config = dict(
    n_layer=17,
    head_dim=128,
    norm='layernorm',
    norm_eps=1e-05,
    qk_norm=False,
    attn_scale=0.0884,
    tie_embeddings=True,
    optimizer='muon_variant',
    lr=0.00619,
    warmup_steps=200,
    decay_fraction=1.0,
    steps=8050,
)
MLP neurons of a small language model. Each row is named by its layer, matrix (up: input weights) and neuron, and shows model dimensions 373-500. Each number is 500 + 50 x the weight over its row's rms, rounded and kept within 0 to 999. Numbers have three digits each.
A block is one neuron, or neurons of one layer that tend to fire together. Before each block is what it responds to, as a language model described it from the Wikipedia text at the highest values.

Responds to: Infinitive marker before verbs. Infinitival to after verbs or nouns (decide to, allowed her to, request to) and modals like can, will, would, all preceding a bare verb.
L11.up291:498621480458580482533503497495526419447539389458467521468423496421464496517560459500483558441485543505549561561599483463544531506567564395444465468490571538500531532454523456527562439501508449401510495567554535409461594468418493416629473457503454421449562531459416582496484453583434507423484550498523535532565504437520481520492457446459521528490521404589550476461507511529494495503568
L11.up439:574487435409472501444513507471473494355465508514475563537578574519472486406446517524529527510455628487506440521527496482539498397527502510580498573403477562538510534508589533398464425455556509532552556460544509554560476437539470447530583488511510474447513430412485508509517556520418481486511549582536392609455570553501443436540444434536508543528445409493525533468568460479480540504452
L11.up505:463533512463529552549611534520533478502517587549492575451532604563556424475432452544546461421464546563418559471516533478531480549547453468570516539604491504430526420442456499402537447508512558550485516514500531510486465537515399487607433479534605475491574503581568489473504502460528455474541524456505501540503427542495498559450487519427470496555435489486467534524509484489480480494486
L11.up700:482417530510505493543476453552528490427472524551473529519522543433389478516495508471485505454480581491531496474575453384533556434556445510540481509458448404578454431496452585435450483470564441577565471493548417503491492541464447495482549390495519472528459458563529426549555599517543534431479561411507618495473471579521461439509527399530429499513559597525568462503541481431438538551606

Responds to: Back-reference words and list breaks. Fires on anaphoric determiners pointing back to a just-mentioned set (these, of these, those, latter, their). It also fires on line breaks and numbers ending census, stats or infobox rows and headers.
L5.up610:509554474491474449493461554493573526507420587510491508438586552572496527450467485490589525529406469512518510535394469502397489485519542501503421537435554528629549508460434505443497555453476508489471501536508474514498491498516575502449493421492462533553374620547479509466486540519547454509478489605472457550587420570349519485480502549443525462511535510482479520455505537472512467515548

Responds to: Geographic location descriptions. Words in place and route descriptions that locate something relative to a place, such as into, passes, borders, region, northeastern, in, there.
L2.up183:413535548524467439488462527506515531413582496516497406584579561621475494484535537514543452502559539517510504531407487511525517443527495482451607509495432514448470473554533515531596505428476512421532502500496518438616508464468546525562541524518423390553550448490523586482548554475528604554544516469589457519512548526508412431527454492598453539561491522472485490557470573504449491590474
L2.up274:546498582514507427526444562648587530406415486552499474526401507369567507483516484490506538529521460516574489479428602555525529394457519497389530431463538489585551500535530542464491546493469456455529500543575583530453568513474553599602521496520462513533464520519490487468536566522533610491518558600540499420531452540387554495470586552493417449519501446577493530528575525485476529484497
L2.up384:412489544451424445467478532503508490492538505528451532499466505530478491528528436499523547513418465531481433605438608479499471545483488527490539506482458463526420501562351467504542471463521581436548471457385516544486533538507388581525505506470519536528477465573560489539501472500521548495413401429545506451449521561497447470541421529518588526518534473480529519466452413576524582496454
L2.up595:486473652486469573505559514570451577475454638435466544459456506476589465483499311498533536528480504525511504442399496427490482486510442549487557502540413546496532478559544498570487480490613594528490474505526461577458490624563469533437502576503512544582484525503516477475455557420379521513419571497481538474570434456458500481478522493476502511502521449475459499509501558401453590573486

Responds to: Route and location verbs. Verbs and prepositions after a place or route subject in geography texts, such as runs, flows, as a, located at/near.
L11.up92:485528494442465490472511377455432568562501446522459445468420486459512500545516346484512503544523527430499619449542547460397484426497421593378499483505458554478569499452495434423476412476526423494437498481583454560514551481487577551496462530496505497592545660552458558424474555512543483508610601515470547494468432465533458574526449494459481600472508467525483375521522483503502443514508
L11.up571:541466563550534438613486529563524593508431551438504447631433503500542583508467410537440542546476390524541529482552437492558526541427499465411451538479541514537455477626447450587544559506488496342456563482457452408537532528441559456489528495530496537511535554468421491536476547469456498516469436516476465575418485541524528566473536454433499460501550483610541461440588547473488572484579
L11.up914:551544504460471458532509483455486545501402587571396572499526522427513476455522465516496469406503470564475539486539524579501600469492462500495403448599503468520557556559530524477526536480520423479532497552471513504502558469489494444536571481620566462490475477493442513507518596417606573413504477495499501525478466559462500487444511508525543526545580456550443519513446534508504507527441
L11.up1020:552541521484487430522529514582511433439479587456537481610559492422427490464568508523435458574450425564564510448520520529439559404517535450428544538610538539521492556506483497518523508424481460535466470584483570470512523587558442560442528547484514465432551513570496472545495505481483421628503536536459443514427564595471515485496424435565511520452463426522396386473521464538493581531453

Responds to: Structured data and table boundaries. Line breaks after Wikipedia table header rows or section headings, and census-year digits or "age" in demographic boilerplate; occasionally Mc/Mac name prefixes.
L2.up411:541483514433572465439530524496593485526602541437490511578529517533577497620451475490563468493476537502508496452421459454567440544550468412499490546507456517532559540481501543475528632408507482563433478483530571461483441506543520494474502478481551516517509517526520562470459524534565433560518488504499440511538494432523490560464471500464576476526506568482509454455534500549440521458562
L2.up702:417574535518542454508390507526472570450508525456465497574548477414490479537525551582561504410464541416555476508507492641530562404553503390508451476491572487532491520477441518490439534472487520493455532443509494485457588420480448524480529590394483491423458512445498459536632500474480542484404447588486554450544470458526480460462430517536414497530539442532553520437498402585397426525601
L2.up858:504472525496440513439444484501583515495499466443530438510479474495517588449526487387575501510531560577502527516536471465479444509501462546565517428443402375472552506533529488481488508446432578505460435539532489441504452507466501552509514481466480618489387475440459560458592503468511511474498515475483562570497515493481586507460502454481487517579426531619539528489511525564472567491530
L2.up900:564473499466530614547529443432497466453453468449541511565497517478508556395378558512442560428523529603576606586436485515519464488479526504536478492450571487477572463490461453480535526470473499475473589497427492498603361473570535514450472510422544505583541536488578459430581479462430433513546584522488470486554505478437576539508511527503485493434445569511563456399535483565509508550520

Responds to: Mid-word consonant fragments. Single-consonant word pieces, mostly n or w, split out inside rare or foreign names and odd spellings, e.g. Al-n-wick, Kakd-w-ip, K-w-on, Ord-n-ance.
L2.up34:494592533467532541488496498571444631446453455464515457496574569397413477529416361475589442503537462554456525477467569523541517511504488451535502504557462469436587452517491504467478492517533507519485505397528554502454460491521515474498464548462578439586467443541654408574468411396429486498464515459458450554528435520483578560507536541483549455489438489513485458427540434488444522567500
L2.up262:514513511510460456544530519512578577384524471550576465479480438616511584551520565551577438467501483538501572417585575469510446482501534521511492545430417597499408411556531505546541525490545511496431557533579517522537488534652466477498567530573427435437476480404442520463498518555537449403485467481459392534518482513509510506468458563531485527467539528434512454489513425539548541485484
L2.up428:558464489517506405480515458426475557447524534508455528538450506417575551457412473548604601484502508462576550519497418502558558488487561546561477421482560504528593504458474460511512509440529625485501455479520550410636481549489497460436513430471634456550507471474539541489430529490512485412478492440549492515513414502514525453453481507554551593519544436453475507443440534541527540568473
L2.up589:462560540415413535561455489496527482505447463604546508458541517522543592563395450468488530443438579537514489440559454525526501450575514513557579511485482497511495537572462533506480448532429541590502602474495448425565560549415461504509501501515499557480418558396549583499394449472413514445476452499515582526490475486548512544552497463491393464491508511450451414432527580510497495507522

Responds to: Auxiliary or link after subject. Tokens right after a subject or finished clause in biographies that begin the next predicate, such as has/had/have, ", and", and possessive 's.
L5.up282:399490505490488426525530559584422441518505491500377562574489412543509411479439526479519470477593478485537482487528492462561532529585429547428450449521488524537523498476464433453553585436436481470356450495607525501547549479550546433554574521570486522454515484547426537535546483527544406424557451515525551449555541382452528561455515535557543419558515465554496505390455512529605489571473

Responds to: Separators before score digits. Separators (table pipes, dashes, spaces, semicolons) right before the next number in sports scores and stat tables, e.g. United| 2-0, 5 | 0; sometimes before numbers in prose.
L11.up35:484545460498427538582449432520453491422404532561539469502497399442473505533497565468474566471470432582520501460605498485515519526461410474450563569486469593586595504556508510477482500477508455420501600520512462511543542500536563561478447401489444484487473527551614418478460529529492417525462521513499516436399574409523486481413533466528502462507576456449544483482490565512490549491442
L11.up680:480461483511496516561509507433496425533435452571543558494503482509513563546514496447500532404496465554513480554493497500437455484524488478547597526420463449518501376513444575534405422514526459458511535520473515415589480507537475481512519529492570492475439482401486394568434452430544507528557510464470434534546436580509455480468560518538478461549450446567446473432498498475580542423541
L11.up745:424505487493569470492436493497515509575502457609498416501558525534487507588490584662455593431589661463548471486583459466419424512531345531557432487468548476564563516458472499475520479529482542404489551442461578446453477465492586556476528538565494526555453502448551543480438486496450543554489536519523501535587375603510455503451515508449561470484500509508471496488486574428498516549510
L11.up760:475469550488464510443522488539526511578539470449410551532392558451585465444466455455461399554534451500494467563520567477470512580417437481452441401607487531510471533486381415482461508576568460466481453573402511531529541583507456496499493464491533623525438570457517445548590492504508513522456431605559518489449485490513432460493565457431533539438486610544443545475590502493555506462441

Responds to: Conjunction and after names. The conjunction and (sometimes or), often fused to a word ending, joining two items, especially after a person's name: Dennen-y and, Ma-o and, work-er and.
L2.up159:536552465465455504507446515554467613524437493485492460547567503427602548508401446473583444395463506436584533544516472535590564469543513496558538460499401387524531471519368570523599462545509493435460525525433481537507499480536479490500495478524466490515493511583561469494401484539594592538463446523522495559502560476577542513508466470496588540547461484541529507483528483413446414483467
L2.up446:523527521529457514536510455489573544465472495591469380438465424509489473506448552487459530501472449473398457415498419591514576537594531511455486480470548501497455500470411543487497550487475506453520467569535450530468554516507535541525525497503393420525493520556531521603516497521508489420552459367462477530496515466534538477491580490514429447600455502478563460444566465550564514524469
L2.up647:535539619522471510549522541557522572471481597519454402477492546475485549490466437463478568538470558495535505567540436465425534487494537551497487616490445509407518590490469555591495452369535416505510526554453463477447503460579545567520508507475526555546456447570438488486538600450609489380442513454493553483560502460530564463421480515486552522508435537528469514507534503491496614509432
L2.up928:503465430502500449557456554561443486501508464538511466414439528453491417500465525482378508465481474515399426496471480507538581492540473452490524462589445433477393485464508509514451444602470532486414551644551404521547545535482589533503536435456519477525495463557447481582562523491490489466556442377497480457564468528632526421502566560520514515538422537476487463514564528556539562553484

Responds to: Clause-opening boundary tokens. Tokens that end an introductory phrase or subordinator just before a new clause's subject, such as that, In 2010, That same day, for instance, Previously.
L11.up353:474607573433436428450486560558562481465543550513556451469533521460537471471389499447487510539575544622500555479474580418485531445531409460496488517510475540523468525370472545469593573505476478549405613507548481510570498489469571497536550520563579560523471500468449523505542506545478444492479412565571590494534475459468566512478434437427546476478517587443518565513473418457479485628527
L11.up404:491484456436567460484435503525498368456612490536560436564503529413439588489401562488505408548585414491535566546522581536494506464431485547524450451497488473457464400410460497537477494558441452516481526536577534422441586443507572480500453493496524466434391472515411428414433485436468582488537374548469438589519533487506559441475511488520472493590486513491539515576459487484455575505507
L11.up407:478605435493409487542539532464466452395537490568539446484531540493493464545457467567567461476478503469608550503461510425574385473492524503478467545352420501493547421422497536515469520625504460551635560541422452416487603535445566476526438550559604485516545510473447458509468468546547591424587459431449501503516497538461547477564515543442515490481462528506450551502618511444509562482431
L11.up710:454485439463485395526437575430593470464499539440443477530553548544506453456470445420497491567581546545538520503506505486468434580409505435540410532505418563484488525508564542397526465452511557558488471495469582552503487483491456505629475438502509426504463465471523464508622556491508526366516428474482561523519491500536547586558455496496491489534433413514525433508575524476412480482497

Responds to: Separator before numeric cell. Field separators such as pipes, semicolons and colons in tables and lists, after a name or label and right before a number: "Viking FK | 12", "ONT; 47th", "Switzerland | 3:53.93".
L2.up120:515513490444542487384522562505415506441358459469494544581513529506493469489527493497564470523483533508559485526480479610465468510516429477502459532460432519510518374460411535585565529571442543500534470607580402480413488539471470463509478505565493460485553506491583573539497465525573509538484498437535569482508466650528533490462544447464585403497538555604536508542444472522500554484547
L2.up965:598441466450509537443515464436527475572588529435596482460546624524491570577432521499468478542544521537536509579502431479546529506512442505632506479521501398434515471442407538569584498486452491457450454517506498489570535437405607529544499570498460469519396451569506471500387556522535495478515458496545468508529446497548531469464511564391516451387623546506545503559562527516573490549537
L2.up966:451507516559520584506458448483476524489439522454530500569588573503527515570468528428512522555463509499427527500538462575504541517407422452585530523530443615454448480497571526592430470467486521563548504491536512466481468525518512468412496485561531554600497573456568556505526557547423370518422422479552491465532515523499442554445540473447596516474537529586615485513569497523571467547557
L2.up976:444517543449513515472486478367518467506548558512493416568507491542469538529523537539410489466499420565495507551600573524535467521612432590492509569548426490425527611579578562580521484463554530577541474546462491444462502521538537438491573555628556441604486509503544469537499517423468442481455532494512454469537401576536556528457518492528477458393538481525458577485512475524473524437492

Responds to: Structured-field separators. Separators ending the first field of list or table rows, such as colons after year ranges ("1991–1995:"), pipes after names, and "2" after "2007–".
L5.up686:540525576467501524452512507427565493526547458444482520498469484460514500495568527460402526491455521582536589486586501518518536374552420506567456563512428538420438531553476428535470587458518476460507479531451553516462432462436492540426573530445500421503577486503451526551630567463549516519522462445600486507519480444477453496519571482427525571483524437538465550600564487516588463571455